config.toml
num_attention_heads = 18
num_key_value_heads = 18
final_lr_fraction = 0.05
MLP neurons of a small language model. Each row is named by its layer, matrix (gate and up: input weights) and neuron, and shows model dimensions 384-511. Each number is 128 + 32 x the weight over its row's rms, rounded and kept within 0 to 255. Numbers have three digits each. A neuron's up and down rows have the sign that makes its largest values positive.
A block is one neuron, or neurons of one layer that tend to fire together. After each block is what it responds to, as a language model described it from the Wikipedia text at the highest values.

L3.gate210:146102165194095121153087165093168109161173065105199126104091188172089103168077129121121138160150141116065111123165120149093125132111140126146130136167138109132066135182120109159169104092209090104152136148127137115167132125190143185152165177180149140187155141163074175112074169092111110124107107142185121138143175077152147106107089139110147140133119158097189099134077128111101101134108
L3.up210:142184126139116094188059174163117102149124119117154096101117121117165137174137176170093072177103104164085102128148130123143099154116158120137099091114101139110069077127132141138186170213127097115081140122121142105082095128073123163103191102128185127085171064130131089105172166154123125109127149102118095084092148094140129079147110136133146127137160185147155162091098098150119110157118
L3.gate380:184162106138089130110154124168115106118104091079139146091176127180100087135147104088102176195084085151111132094093167112073086133117118077154104165153132148136145107116176117116141083185139122176129124125103175153101062188096105166105088144163136145104070129095123131108156114147138148173132125122146083141159104112090108171095147178134096107112074104172139114118152093110135149154138
L3.up380:155142131160134159112134190142142143087191147127146197118173143112125072127178218117124136164122050125160158094163102095101144138095106106172097191155142104143146128168144104162137128173129130116068120103112145115153130185158123139124124163140108144153008098120111143129092167092103099146092124077161132127143108101151119157070123170123107088138159076141203134157088064088146161152150
L3.gate916:181115115145113158170110169063066108136133215125148157128156139156197169150151182135135186147136144067181184068195094154116099130094143087151123139115181156152123143166134109115170129162133150155071143162094087110052129143130186105153051158110090148147156111057141136130129122099145076100085106127143102120125127149146134141117137099101070158102045106180194140166144100148109110113122
L3.up916:123193095148153135213190102141022116138128151148092106143135161117175114137139118133089144138170112140141091084207076176171160178112142081124080146091164133174094157114155104108178106157148110184061167172059108095081047151146180119141082146081084183123118084105160115113104115107159157159192116126128084069091111134161140115154084114150100108134086116176162124141123069187116107163094
L3.gate1274:113129126169145143118095179085087102160118112123175152065154077153124141119148154101110082136158133194134172075126118120071133122102120140071170168100129128118140125088157073152101088095149084124087195100096155107142136143133153085140068086118066129171102122093164115150146133210133105076140089159154131116135105092121105059103105140147092180164114184105107111146102122129112079091096
L3.up1274:053120138116104123107151149132138101130196156067093135186111142155098094196176115193125141128195122109165110136109118120084097093098176083111104131116097101173124087100255151136123146100166108130091103131146142105129132128149089118099115109223169155138135090172173142125210108108113128184100141101137172107107092137166132117119130100093124175092133119139113120166133056124132043154102
Description: Name-joining connectors. Hyphens, dashes, slashes, "and" or "&" linking two parts of a compound proper name, such as Gardner–Webb, Florence-Graham, Securities and Exchange.

L3.gate249:214075145189094120126157183105135155109097091131098086139169081119121113145114099135132134080156092043098174158154159148146120179139154179102104125123082129142116121127165049144150132130168070098150180108079147104077045121097131162149106152110099178149106151133087172112163151090163100141177123088165212162144109105181159123128153106181128113137080109215101146127082125057121112165196
L3.up249:146145117154039144123083176142149123154200106145094094159141121115129156170129145115155168163125097085110139133153162155151145149138114204121111129075128118169158163162196084186144110172137117135101138095140089145126118101132064131052141137073048220096143148143109123080089139065090122096109138145190112097116147119160112130121158092164155104128153140091163152146103123088124116081104
L3.gate634:128106150104177105136133117115126141164086087136129102133121104096118133147145106121180122118096113094121111119143187166074138138108075167086113125138117155125127103130171134142113115096123084120100090112169144099130080156084193129113120109136069125167096111109040116090121146107125081127144139104122117165108164128169132108162150187155106122087163127185101131164106143140157117115142
L3.up634:229120159192126186155130100166131125114108112139122124153140103109082126137112113135136129152145080122079126092210139148154174157126112133111121088159137084100125136128111096115138122082145112124168146142081085133126083068121126158067119084089116176182137174122120112158171104074120139100133172115147159073141117073094070119117117060105124134112109133187138087153144146121147117117158
L3.gate995:085113125116101073124142130096145162102182100093126100111179090167146116125119090098134123105140155181169098129125047155174122151149177183108164110095202142140159147110157126112129166104097156154094084133053113117178156131146050130165125090163095129140188165082105169113161190149089144095115143165101134092145110141107107105113166121158114132123093130162134159152080114103066132139132
L3.up995:125107173127134140079111134093092110101137118069114146166120124132139123110099109166110172137138086144141116101148127149166137186146118082157121099146123100114094162165089123139082132074113163165179106113122175088072106105146130141079102130137097129147135130143132096086120149089144086127175074158110171140101157095114147178088103134151195177119170095113111129145123062185124173127170
L3.gate1194:144112158126086174122124104113064087107170161133159164168149072128082138061126118166179090089105054143150109097096085125154129099154166139164160159117154100102118142176117149177091156062130080136076126163121123105112132125089127093146093160136114125104121126119145095062117148102148154145164129097054175126134076105109099151167126151094069149120151188121105112130115131092157109061156
L3.up1194:124093166111088154116136085105106104118110137053117085144134124144104120080041132115182137138137100200121106138161085179144172157160202135094073124176170050117141116128139116136127135120139104132112138166154116126118111148122137156111015138139090148127134106118150144035125115176105121093154071186075144108153130079131119138181116129066092150124147109118147108112098130110179138075161
Description: Main verb completion. The end of a clause's main finite verb after a subject or auxiliary (he, had, has, to), often past-tense endings, such as petitioned, considered, co-wrote.

L4.gate131:110145079160140108144135121082146155122156125143129121182112169161127142134116107087194071059160162158132119128072100096168127161147086140155113099083196123093145195144094143168113143124153104126121085029112130116138097150077150165127135106132098174116156165109130167077138105095121059188126144139096110125087145104179150149154125153131140145122096121150145112139073123147149118108142
L4.up131:111154140163131075174135121126106112173119148146154192130117129154148173114124111109151104138189123138156112122131140169124127149155213162110120075138181121116120158130147120135109122058134122130116141166117134079118117081128105061092138105129106099135113075116182179134134155067118167154092125126071116130120173087101187155155132115128134122119119113074117165121092087102088125075119
L4.gate1505:080149141134132135144053126128107067125100148174109150108171137100156121135128098170133146096137079093159108085150090197129184127126171146081092127145148112142098174120102141165106113106156068177112084139131140117092069088141124152160094086126144163125125159135098201157163061110152110134128139102110125156116146053106141148156172114041160136105120142120135081115062084105118109095137
L4.up1505:112187103129103099122167125133101147130125098122179117240115036142101112070166149098172122144125157139118101118130196055135157143144099136130134130069135127077144117119153152059142132073112140113107105147111090109225157150141075168144079105149143112079117139096111171021169120139120078153170105163133116136160137112096103147117143110115129113147173112156162133131104111079090114142186
Description: Main verb after subject. Main verbs right after their subject or a modal, often the suffix ending a split word, such as wat-ches, follows, contested, would shift.

L4.gate42:150100096131081116083121119117113127165115213108115138125089186100121076192172170119136110096183169140108148146110152135067148167085107132094146183103112122138122141134115106072150062106191159107098157143162120061148103160154191066140101157149085157171113094116087106064161170182087123145083147161058124141174120153163164109143085118116175147064114139041086141106086129141141138130131
L4.up42:134147089125084135072055164096137145169162153132122070095075108156164134124124157136125165125144171167090130146096095140090119132129088153088112194119176117144162133146115132117161124153096158179117109140119141100106064131124182095107126171129072150123123094160087038130129176119122112125071104088139142132141118120143139130141128140141131076103074121184077152131136079163143142129181
L4.gate432:106164106111072136142189104181139135112151132088103124192093098114110191100115091058102063057121196144123127062140157123169101161122096150044115138151185156175132145153206078101126057136182115112178080133132173117102113111201070105143127191121191146111115106117177134117107102096150123112056106109116090163085091091157128058144102132111052065161138133159105130145134151161127160121221
L4.up432:135111123163143131136158115088065121171098195200153118107125118174142130162129141118108077153176124168159128132158168105074163120119085119121092124056122075173155108146145111127108126155047118095124154082135085086084117136075149159101157192128137105153175102158138109120146100110115142091162140136114130048142132164095176134079156137115188201147172146151072154143141183112133103128127
Description: Compound-word hyphens. Hyphens joining the first part of a compound modifier or name to the next part, as in well-known, high-speed, working-class, Jean-Louis.

L7.gate276:153121145123126163110124147147128134122126122132126154107181124176110116122108113154109187193129124093165079118106118134101114073112118140138131136115108158132158162093128100149056089118082139177120124088140070160149179136143128116183196087150154154136092160127165162141116117163134145154122149112139106140054121078124170096136162107138179126144184167119116183122128143173136154102099
L7.up276:151106119165170138085122177153135140101112135140125141150101110132096107145128140130093134211123138160149101103155112128167115078152135128201151109130106150126169148101068120115070095089089171194111149089147070144117083166177089106117151084126121165149094131099121138120121129141131132141136139151146118096128122113153126132137083171138158173155217081114057212131137198153152156112100
L7.gate396:113129167129150104053175130207041181143138167146159123088140129085145185161117162104162125084116096140174110089117141109137126099173141122155137109090128177108177124085142118169104130163195136141173156151127199162134117167173100055145079088097154182132112094195189217111133167079169128100131112177169150102147197105146102140096112137160133106114109047148150122170151091159105164168166
L7.up396:160094161126145118161105104058207089114198097109129114146117196075081149096129093139128111155130160136132134124075092153121166103082137082138147137112115126111174152146134107133142084127157114173137100146172139106140098136111144187104109169197135160165111202119145152130089069094145069134097159152126130057114112161099119096122179142140192118117118079173143130106092178173032110129072
L7.gate559:181146138187104157126154236143115099121192145084116149164082153116161115143092145101152160062186162132163124091115162173165141080160123156148130126076138092126128139097167149116160057098148154080110106151175099122112174110162109187134172162178150148137140151113091143158149137144078107130098119156171180101172100137117118133133137095195112145188112109156124144170109162105158045151186
L7.up559:193077147124158174138152153193145160130149075245167133091117133160143117199104127139121103111096164136104124128191137106124073134161114112083092110140111153166141138157092140130102161136095182135125173118123120107144133152118121179062147100127107122160155120079124080100054064102159091131116120074131103080096170129098133131115097120111156180130132117095107122129222144127132143181097
L7.gate651:174136089102100110175122165118164190128099091126107185119176135102134178109123180100168119135121149134128123113180115144179117142123149108095109182092137172133120196153122051090100139159092135190103129142116149081097103133139130131165140139092056094152200082086121145115134166096125136130194100138123190109186148091118109138141127118063139143142104135229124126158090153157124107103083
L7.up651:119167124105042130153129171162124103081092146134185125171082128188156144151127102094143120102090161099095108100143141127134098154116116151101116066154143124178088132129126110096148148143192100145150107141148076155111117175160165129108160162159157138144160154109132119151075121116170173116113130062174148094120184110166123153242150022118072103075178117167063046103074073157132081158109
L7.gate785:097123147147141162117105154133114210157096157122150107086158125145153171145114168121182116139152111126103143084160146116129141058113117088162160100108124156145147141128127119136122156141196049147085141117077153164108125163136110086160086114155174059067150048083152143168132117148051165127169077160130109181119143100136107082115100152118153159097126151092111132079138104132041083098113
L7.up785:110152138137160104165043153149168166093106142158123176211141163145103116153091083150105205158057058114104167143088139124129092119124157122137128143073116108189122180120134088155118104120133117105120170114035186113173087099103136155120090056159183101131136109101118112079140093136062115092073055163114135123147138151070091110169123141119112139150127190096103128103116103193118083137125
L7.gate1060:108127141176176093151143149141061058208114173102139131088153084160190142164117133156078097176139103117113130104198116152141182178137155143162116176127065106134118158058068120151140120123128120106150102132141111167133110117098130152175152102160152112162092101111099071139121146110139166147093108081129058169097144111152142134174047094133210141123155149149133162098102135126083201133160
L7.up1060:108172142093087080125120153159081152132106094159184134108144191152126147120097161098148114066127158116118147092128113197136130200118086064070103088071072135130116192108103110090122143118121100144157212078123104152119104120102111132134197156179125142167125146087120082181087172142132156078134153110149087070104151161124124143117139123179069115139092111152108160128118094145100135168096
L7.gate1105:106154037150160132108151175073131122179094120225117083100205132186174151097184171150127091138115114083114104101102191171157100131111139131127167091135126095125097156140087124179103140175128070185106107133128119110150116179167074159099093123114086195166134127094155062099183168116138101105115123134164150102163100138139162088117094142136081120117094085116135148213133122141085148150132
L7.up1105:152162146117168099202119141119127140149134101152145142139161106163088120176107121170172133122120149160141153108136122119113128127109088090123093162086186182136099144138098164120182146182091123094119106116150095147097124134137175114125088130108178121156130169137114146086121133125116108054092067139073062161091167129124110175148226108141167165080212139086139164116100136135161100117159
L7.gate1127:109100126189121130155093122155093152150132079079134177101179097154149167125143151112144185132156142151084129151100113115081123175167114115137132114092169140131106145054059118147111143118156090115146111112161142142158183132087138089155122137097165077152100110149177056180154134091137123081164106122164146151126112137139134107179138100119144077125145145123172134108206081077087119088149
L7.up1127:070145135153133118119103158152057126136147106101186148090159123136132192159131138112100141164100133152192081142122169109077098149134152135083146117091107151149086073159164128200099132110180096155210122081202056115121124092113111135134218095140123101130093127078135165155148142138092126143160131130162126153103153150141137135132118091146146088155131093113095132142080119156079159184160
Description: Of inside proper names. Connector words, mostly of (also the, de, from), inside multi-word names, e.g. University of Nebraska, People's Army of Vietnam, Temple of the Moon.

L7.gate421:148122059155213150149191190128066111139114115149150072117134188177124069066092097132108165100109183131120144111165086184134157163140109148145159122118157186132112115134116062105115053137133147100123124128132123120134202139090105091131146113074079124173147115193121200117160134186097171127161046138173133125158105172134204129107161106098100163099160147126170166145123124188130161101119
L7.up421:152128146075162132172118148088136108144173149192112125113110153122177153091210159132063131119116128132042095150133157186173168107118097149172073077138071080173088160114142110132060080173144110089180153160100114053144067096112081115181177115146037095139099106201128139106144114105102083110122159164132157101109076083114063094109126104143097143202119071162138142083122141133155127089128
L7.gate529:119097170101148115152119131094101120126099151155103098150154164133080144114108117140170096144100132179115160120114152069188189138125142120122180130195064139155118109119093184183140083198142163162159105152079069100172139075079141131156114131133141127113100054146100077059117148139113139056119155089119132112097169147101080142143096142172151149132088141111118152062150131109138118090158
L7.up529:159134099131131165143138139157081105116140161154134095150131086103130079105111108157110099195165166149149137117133134122139091157161111090064128136164143111144190140152139114175165079135155124145157158160201158134080128134148102130127168156094134158141155057200135141103121093135151190144104138188106148153199124119157125187172131101162138107134135253157146122061079126143138154123106
L7.gate719:118147126113121150127091109119137096118068172200165135124144119108145142169141120090117134062148142108122134121181177132142100216150127167145152107080127161154093124138126143094115132131105158119113139088198156118134163072134126071107105124135106172136154097176116083053165092145151113130153220139133114136171121061188096168112123147129188125141178149089152099064131094093128130170090
L7.up719:133143083101137095097093107152156072118124154121079105138183113176146114089150132122139107106144134131104064127144099139167141089080095104137143151086153098108098143101115133174096115115132166198114148123154133145123135117170123105155102072135103076137126127136125082072097127121130099155151171124152096139130099087172124154097132105109154054144140195160183079160177109098125076092086
L7.gate720:095125092133169202157187101132121134109146121149111143101043135167130137064137113125091084122122087121137091097151161109186110090102134054106132146113175170186099197125107117099085180132143143075125086103115152134134174112150107145133039130097154082086092106134148107129119106116164142177125163132105146052089139144093154141134149112069177146141156112094088075100159094074161102129180
L7.up720:190120188121126093117110113133165146132114108031145077112120124148109150129094156107094146123104127162105159078169189095183148113115124125124110151122116182198084106152133117138120131157170123114149146065166159115150130142151135133085110165133114111082122099076061152103128070132122124081132169076124088123177126093118143137198136102155137081202108187105142104107112167112154144145163
L7.gate745:173182089132179119140127146152109154163146152108146158153139193106156109087174114156201109123109161067076117110130107164103151126144066107102130118138103148082110091104151158206179151109192150085071114137171120111138106148154141122151100118123087093118137085209067175095134096133160141146102131158116123141105105137174173076114114091124147166097162126131142079121193154129180142113116
L7.up745:118090086126113098093114134129114121075108136150068112108125119118191125130148159090118122151119115152103105160066116078124169088103180156121098143140124110107090147138127099109167136150126137105155124105165089124131131154158124107143064126177141116094078161114106160105083117123069091068154060125153172144161190112110105172172120108086130107107079148091124114121170138142145102152143
L7.gate873:144065062113081128093122135152131121144118128120112138099137057112184097129127138092164059163103136107120074122123162117126144078132111150105088115110160218166122154190065151126152108118064088066137155120141049108154164143123159148158143136160134150119102156130051124179179134119131102163112140093115123082129144094138142131141088181139140101202139128150068095121163142107150106172115
L7.up873:171125138135184130148130112094131106115149163162143176128124193078107119122133121179142174168150168137156112122134164126066141088137099134164113096112136141130119101125197116137196081144102171130127145111169094153127110157167128155158117187129080112150117147125169145132009063187100172134161108131118117056114194125166109107154112131124083121086133129144106127101150078158161142080170
L7.gate1032:123117120085172139115156186086088149151100059162146141125125112107149127112150154148162096093179111143112189108159136162196172148141131168067124176101168169077119147140169149166123123179128171141081129091152123099147083072198097143079111085088064089124133124103121183168147139155112126140127143120176179143122094145140084154112166136131112167136119131110080123089164088126100067098144
L7.up1032:176137068112185141168121119144097178135077051136159142063074121076130077153114131157115135105101070145120120148146131170208129163148138152123120154096114111174137162152105087115126120116128141118144105159101149139086151134146144106124056098144047111126127097108169153127130144098113099152098111132141129139057149165105075120126122119132126068149152155156106107149168162167087138113137
L7.gate1247:107079164131097110070194111157085146164113115156132147118142171107123144141074092112086134158107154087159151117127117117126151136147079122138095112032076170195110113164135101140137149129163177118095133122150122116081082140184092129105156131112073124118133161105078141103104100185127111137095107088140134161086131113147069104146120100123130082179142214179139176147108137136107087110089
L7.up1247:120137075130160158137093138090104170164140141141109146186099184127174134125058125149150126116092175156179052114170114144099112132115119167152130194112132119181115126137122146116135096138117146102159161082117176177178124170126175124136143138145079165095106145120158184149108119097132087164159139204115143166103130143099093106157191173142114099121118131143062082132119110138067062107122
Description: Compound-word joining hyphens. Hyphens joining a prefix or first element to the next word, mainly after non, also mid, self, half, so (non-consecutive, mid-1986); sometimes and or out linking phrases.

L7.gate658:104130111154090122177131106091041094131131177144115137125132137114157102127151102126157135131130122150186116105141076148127143136187066161129082173145150072071091158146165161200136106070084146143178172161118104099151092100135127158101119121099123130193112158142141155084112163118115061097106180076153107123100152085184098155151084115059140157044136088104150115156102120108092115123147
L7.up658:177143121054118112144116185175132076115128146126093126145186135106094162082121097091113163107179200142125098153071155134148147083173158196171131104173132137077072198200141158125194161066187136176147151169068111118041108184093130154113080147095083094114121152085159186156103163105150127092084163163154124111120135060120163094179114119116132121091137120086095108142076087205146155113098
L7.gate817:133156137177137065149124184094113126162149112111069094100086122089150070121125121122154159119170224178146115103145177145142108136159169164140107127104164125125099172097144138081099116097164152099124129137148096205161151168097189119109097133127140046116069136161104128113137125114117106124148146079141122147157183118092080156172168122125151128155137061135123123159085099183109139128177
L7.up817:200109139133154088124056103125123123150115131161113100119137193117108109146155168151084158070156102146098103153099183100164182103171169163123129105130127139135130134123141125148137109136158078149157050121137117080098186130073131162079120108083176119164037128114127152124168169148076145130121108087127169131092147157087172142113166102149089124133068075174129137101107086196079112120153
L7.gate1084:129152198159172134127171183093156155182091035145127118143107135168137077146088165143153107146111126135118159120153139100164092122154120155084089110162157085082132113139128121139157130134118172185143120159098119115084133158165178162154115146119078128179100080118154149104112180108138162134160130052109120092160129096158133121174133129117148208173134130112170158137101116159082092170140
L7.up1084:145154091142164126097169173114123190179121130151122155202168105143142087175170110149196137144089172174234160096138100101128129117143117173118119144061143161083156190237106134164159141103170180132137145123109142094088152188119105170122085077095104150111130113141141118086177175114193147104118121114149118082166077112123143185124105138182160162189095125143090162183114138164127138065115
L7.gate1157:073179064084109119133102199093129134154139150136174137188141116144135106044162057130157127145214160188145153129153134093167152145111110061132134165111168136197127102111142156110143097091115176096166097125125110144138096087076121156121149143152070136120091150150149096057164155084162149100182106134096096182104138097137037114083132109113131119125134112159125161182103151137167119115107
L7.up1157:144213059071153149160099164145143181095156118099107169105102095163146072092136151115161127100200146073202111083168188143167133175135142136153150125120086154121109096150172117097143157122115111129076086105128055168159144144155192120092161131113136088103145126170121198128107166116120150118176110085123111106157162106102114109134117191119126176128128107110174153182097164119102165102134
L7.gate1174:131086149143101080147140137178134108200089101120102105087181140096159136121166039142128170101143085107150122125215176133067132119148104117108138121104127046112203094113168090126149155084118085111140065133124161103101108156074117110105114109139133129121184103092109151192099154145099143120115100117136102168111133152139106096159134157124113105109120115076166108148146143166132127160126
L7.up1174:164087129132170114129120013206071065171087105177131155061112100082135103161142046110130138129152127105134141107136112108154133129142107137092098044096148075158208129126117150107124104090147111178173106116125124151129104111201151100181100152148097175168094166090076153138111081125116122134123133149119158154132122125102112114143089126153077131145137075109159122114106129118147069166126
L7.gate1175:098134179086168132122116121078125116173117144130118194200109109143146107136138096111150125123139153132148155134128151162096187141106163131135132116088093125128126121134150107095154116092101171112075089090102075091146075114136142082130170131150078185119117194109118151163128186084158145076143130123170142186167112086139110115176130241144137116139166156135146135151176169109169128126134
L7.up1175:179172139095146093129128130138108149127112106142134132147104091100146095103135086117109120136167094152149105155150123113209137154124122081161082148104146110130103147122132074129158194115094142115178055124110185108086135096076087186200110099150136109150139180061137137184127094125156073123175077153195166086097114113147083129098148131125137086087122099154165066164106132124119091080200
L7.gate1186:136129053083098059140104135126140084181145122144164166115101090081136122119174139138127133146127163099111176158093076115083153142160150154128139131096112126136150146152130161049123109156180137118098138094063117127099142150128166088110137169072116104096126121161124098195150164092151077133154116130137116171111148110132072156140093129077138195149139136086212144161116158187096133143112
L7.up1186:128168138149105145126060136152166106148137140088163142108134059090104099137188124117099173162133108163128165104124071102113092105079188111152115116109083174156128106120155124166140093146158146155117146112171093160100075160126208096129132134130127140103142109095189107130077129136136141125153112069126083146151137074075106093154104210128091143104099182084189163134108166164081130124124
L7.gate1347:175089116110153098078107097126131145173151134184118068161117122102113123145139154102118116170106077135111121142115123177148112154118112117132119132100143140139072130133129128150121099169126125147078146101101119187138138138119150149086119126127107114135140139104066142133193186133116137160085060134133144125115086134150103136147125141115049176100134136142104137124050090224114131104074
L7.up1347:101060141124174149084127112132115113153150152185136127112164158094069156111089106065148124173121091148113114102089147094161102105097130131175148107118137145099177126110113121112133094143133163139177126156135149172144124101095106131113110121133126142129135166107158163104164161123191042113141070228146068098150124115119127100128132161122084171132139116118200124115090126112107109133112
Description: Main verb after subject. Main verb (or infinitive "to") right after a person or group subject in biographical and historical narrative: joined, served, teamed, made.

L3.gate579:130143155156132193074141166126189094144087171111131161151154137062159094092176184210077123197127121178146107152130215163130139135110105173162183169126139098139138114113153161170114163166065153106081090136112120105184122099144112157073125124142086109149092144112099111158127147142122178123133150156103156135175154154164165151105110065096084161149127176120117124116104145106119116145115
L3.up579:139098241136159178090151180147106134116045123110154139118107161096060107050129091171118112138130135150111150166096147127133140147114105182095174094121125075128115085111204147147131148182154173135046133170073161148103135177105105128115141128088124101121093107147119128102172125145148176130088138047113083137115103166073189114140111050126030111146175166111100113049073090113154175179133
L3.gate1179:123130100111130142116099143122123152151130134147159133154106138158175106098140134147093076110107171148111120083098137146119199128182146128036100187094148090092160134087138114112144156164148129193096066067136106101194219165182170128075096134146088135067099133107120076159119111153164143094104149160095098146140159177119164102122162130146143140153120159089141105125144141130102094098147
L3.up1179:184104108104192053165093169116125140113111145111149096153148154116145139064125119186141053098151148154173125110138135169140149091170078138114093120108141066122130167155123151098114101162146135132136102093084104078141143126079159130096122103152118170084126112132139078149115066112152161099034116173078131083152153156126150078135127134110190122137144148067135087144121147064092135116159
L3.gate1187:137106091158117117125092099117103078124131137104127166144150087143154115123077203128095109115140115127158162105058066138052103148187167159150074123166125198109109143177158072134140134111141113133036135151108100163114178141095135130126124143092046155167059086158148100075131118099079093216156139133121075101094099073127113206085118124121160110078127096121133153162150091095117185130136
L3.up1187:199138120118120098137124146077163135132134174182115125135110154134154086069165174188144097119147140114186193128146091121084162142107157116143071141129084094130083107082118156135108156123158166168101093157134137089165152183159136122125193123099197100158110105154145162072163107170111154127148119163130152084140122141128134085147062131123105146151113132160127097174134096086078095218105
L3.gate1505:162183098233189140163112134104076172126129173109143076164199094133154100131063086157124176129106116110129122145165213132151117151098101146132132136093104124100125122083161142105050135098138101180053135069163109178100127119140104088118095105134074075184067158082118156130101152075149114104174139160110163114138134157154104112104165167081144109116087179161161110101138084098123158111107
L3.up1505:117113167106149101122137073098075081168118122196116099098103116198125150115135161143161148195109138089107169111183164103177152132136197106195114100138137097197133125107166085136099110146162134069167143196144119116095168126142151163165155068072093177076173140083114100132118163085116127107117102149119084138055108171172071169160107060178103170130107164109153204090101134132107115126097
Description: Table separators and fixed-phrase connectors. Cell separators (|, ;) after numbers in sports and election stat tables, plus "of" inside set names like House of Representatives, years of age.

L4.gate81:134096203089147156127129146089123058121146106158135138203148158107118153122133095132109048152145131163079151112058162094119121138138140092172115117096103116120151141129111192118134129115131150124152115114132152099171091102145110109161067128133162168145114103175111103137133111095137139121163133117122129128103090098164160135128114090117149132131093148134113164141127109113110078098158
L4.up81:122084129121093154210107160104131116125105141150210096029119186150086108174134144152169090107112096140141115147102096106126150150129093103125139140127166090105084164112051127099121055112132154106125106103184154094133143155190103157118140116148166115122118159110142111158074102124092129091123133102148131165127157142089100126067130122160146101113176131147154164154136147106134125122146
L4.gate910:145134193144063116162142089104143169071153149117137127083149115150139120125060097132191083119147125116118120162106122160147146156138100111131112156155090119153128100078089089077150160131118153102146136128126114152156080130123097081187113133113109124137116125086146063120167164129113183079090135113088102197188086094161142171169162097180109153096123117155147114132140125089123077133097
L4.up910:103204119146075149136058132116158096126123160141070146197085095116143113080115136141118151111098061122147106127137124187143114109141094133119147098098094131158102149181133181121178170124123208117074094154157114082131172126137175094160096073083162160145104118106091146133198124094105062122134045078156122141117135103121095101146117113109076160146173101124121122128140157120117110122136
Description: Connective "of" after nouns. The word "of" (also de, di, del) linking a head noun to its complement, as in Academy of Sciences, troops of Kalmyks, Paco de Lucía.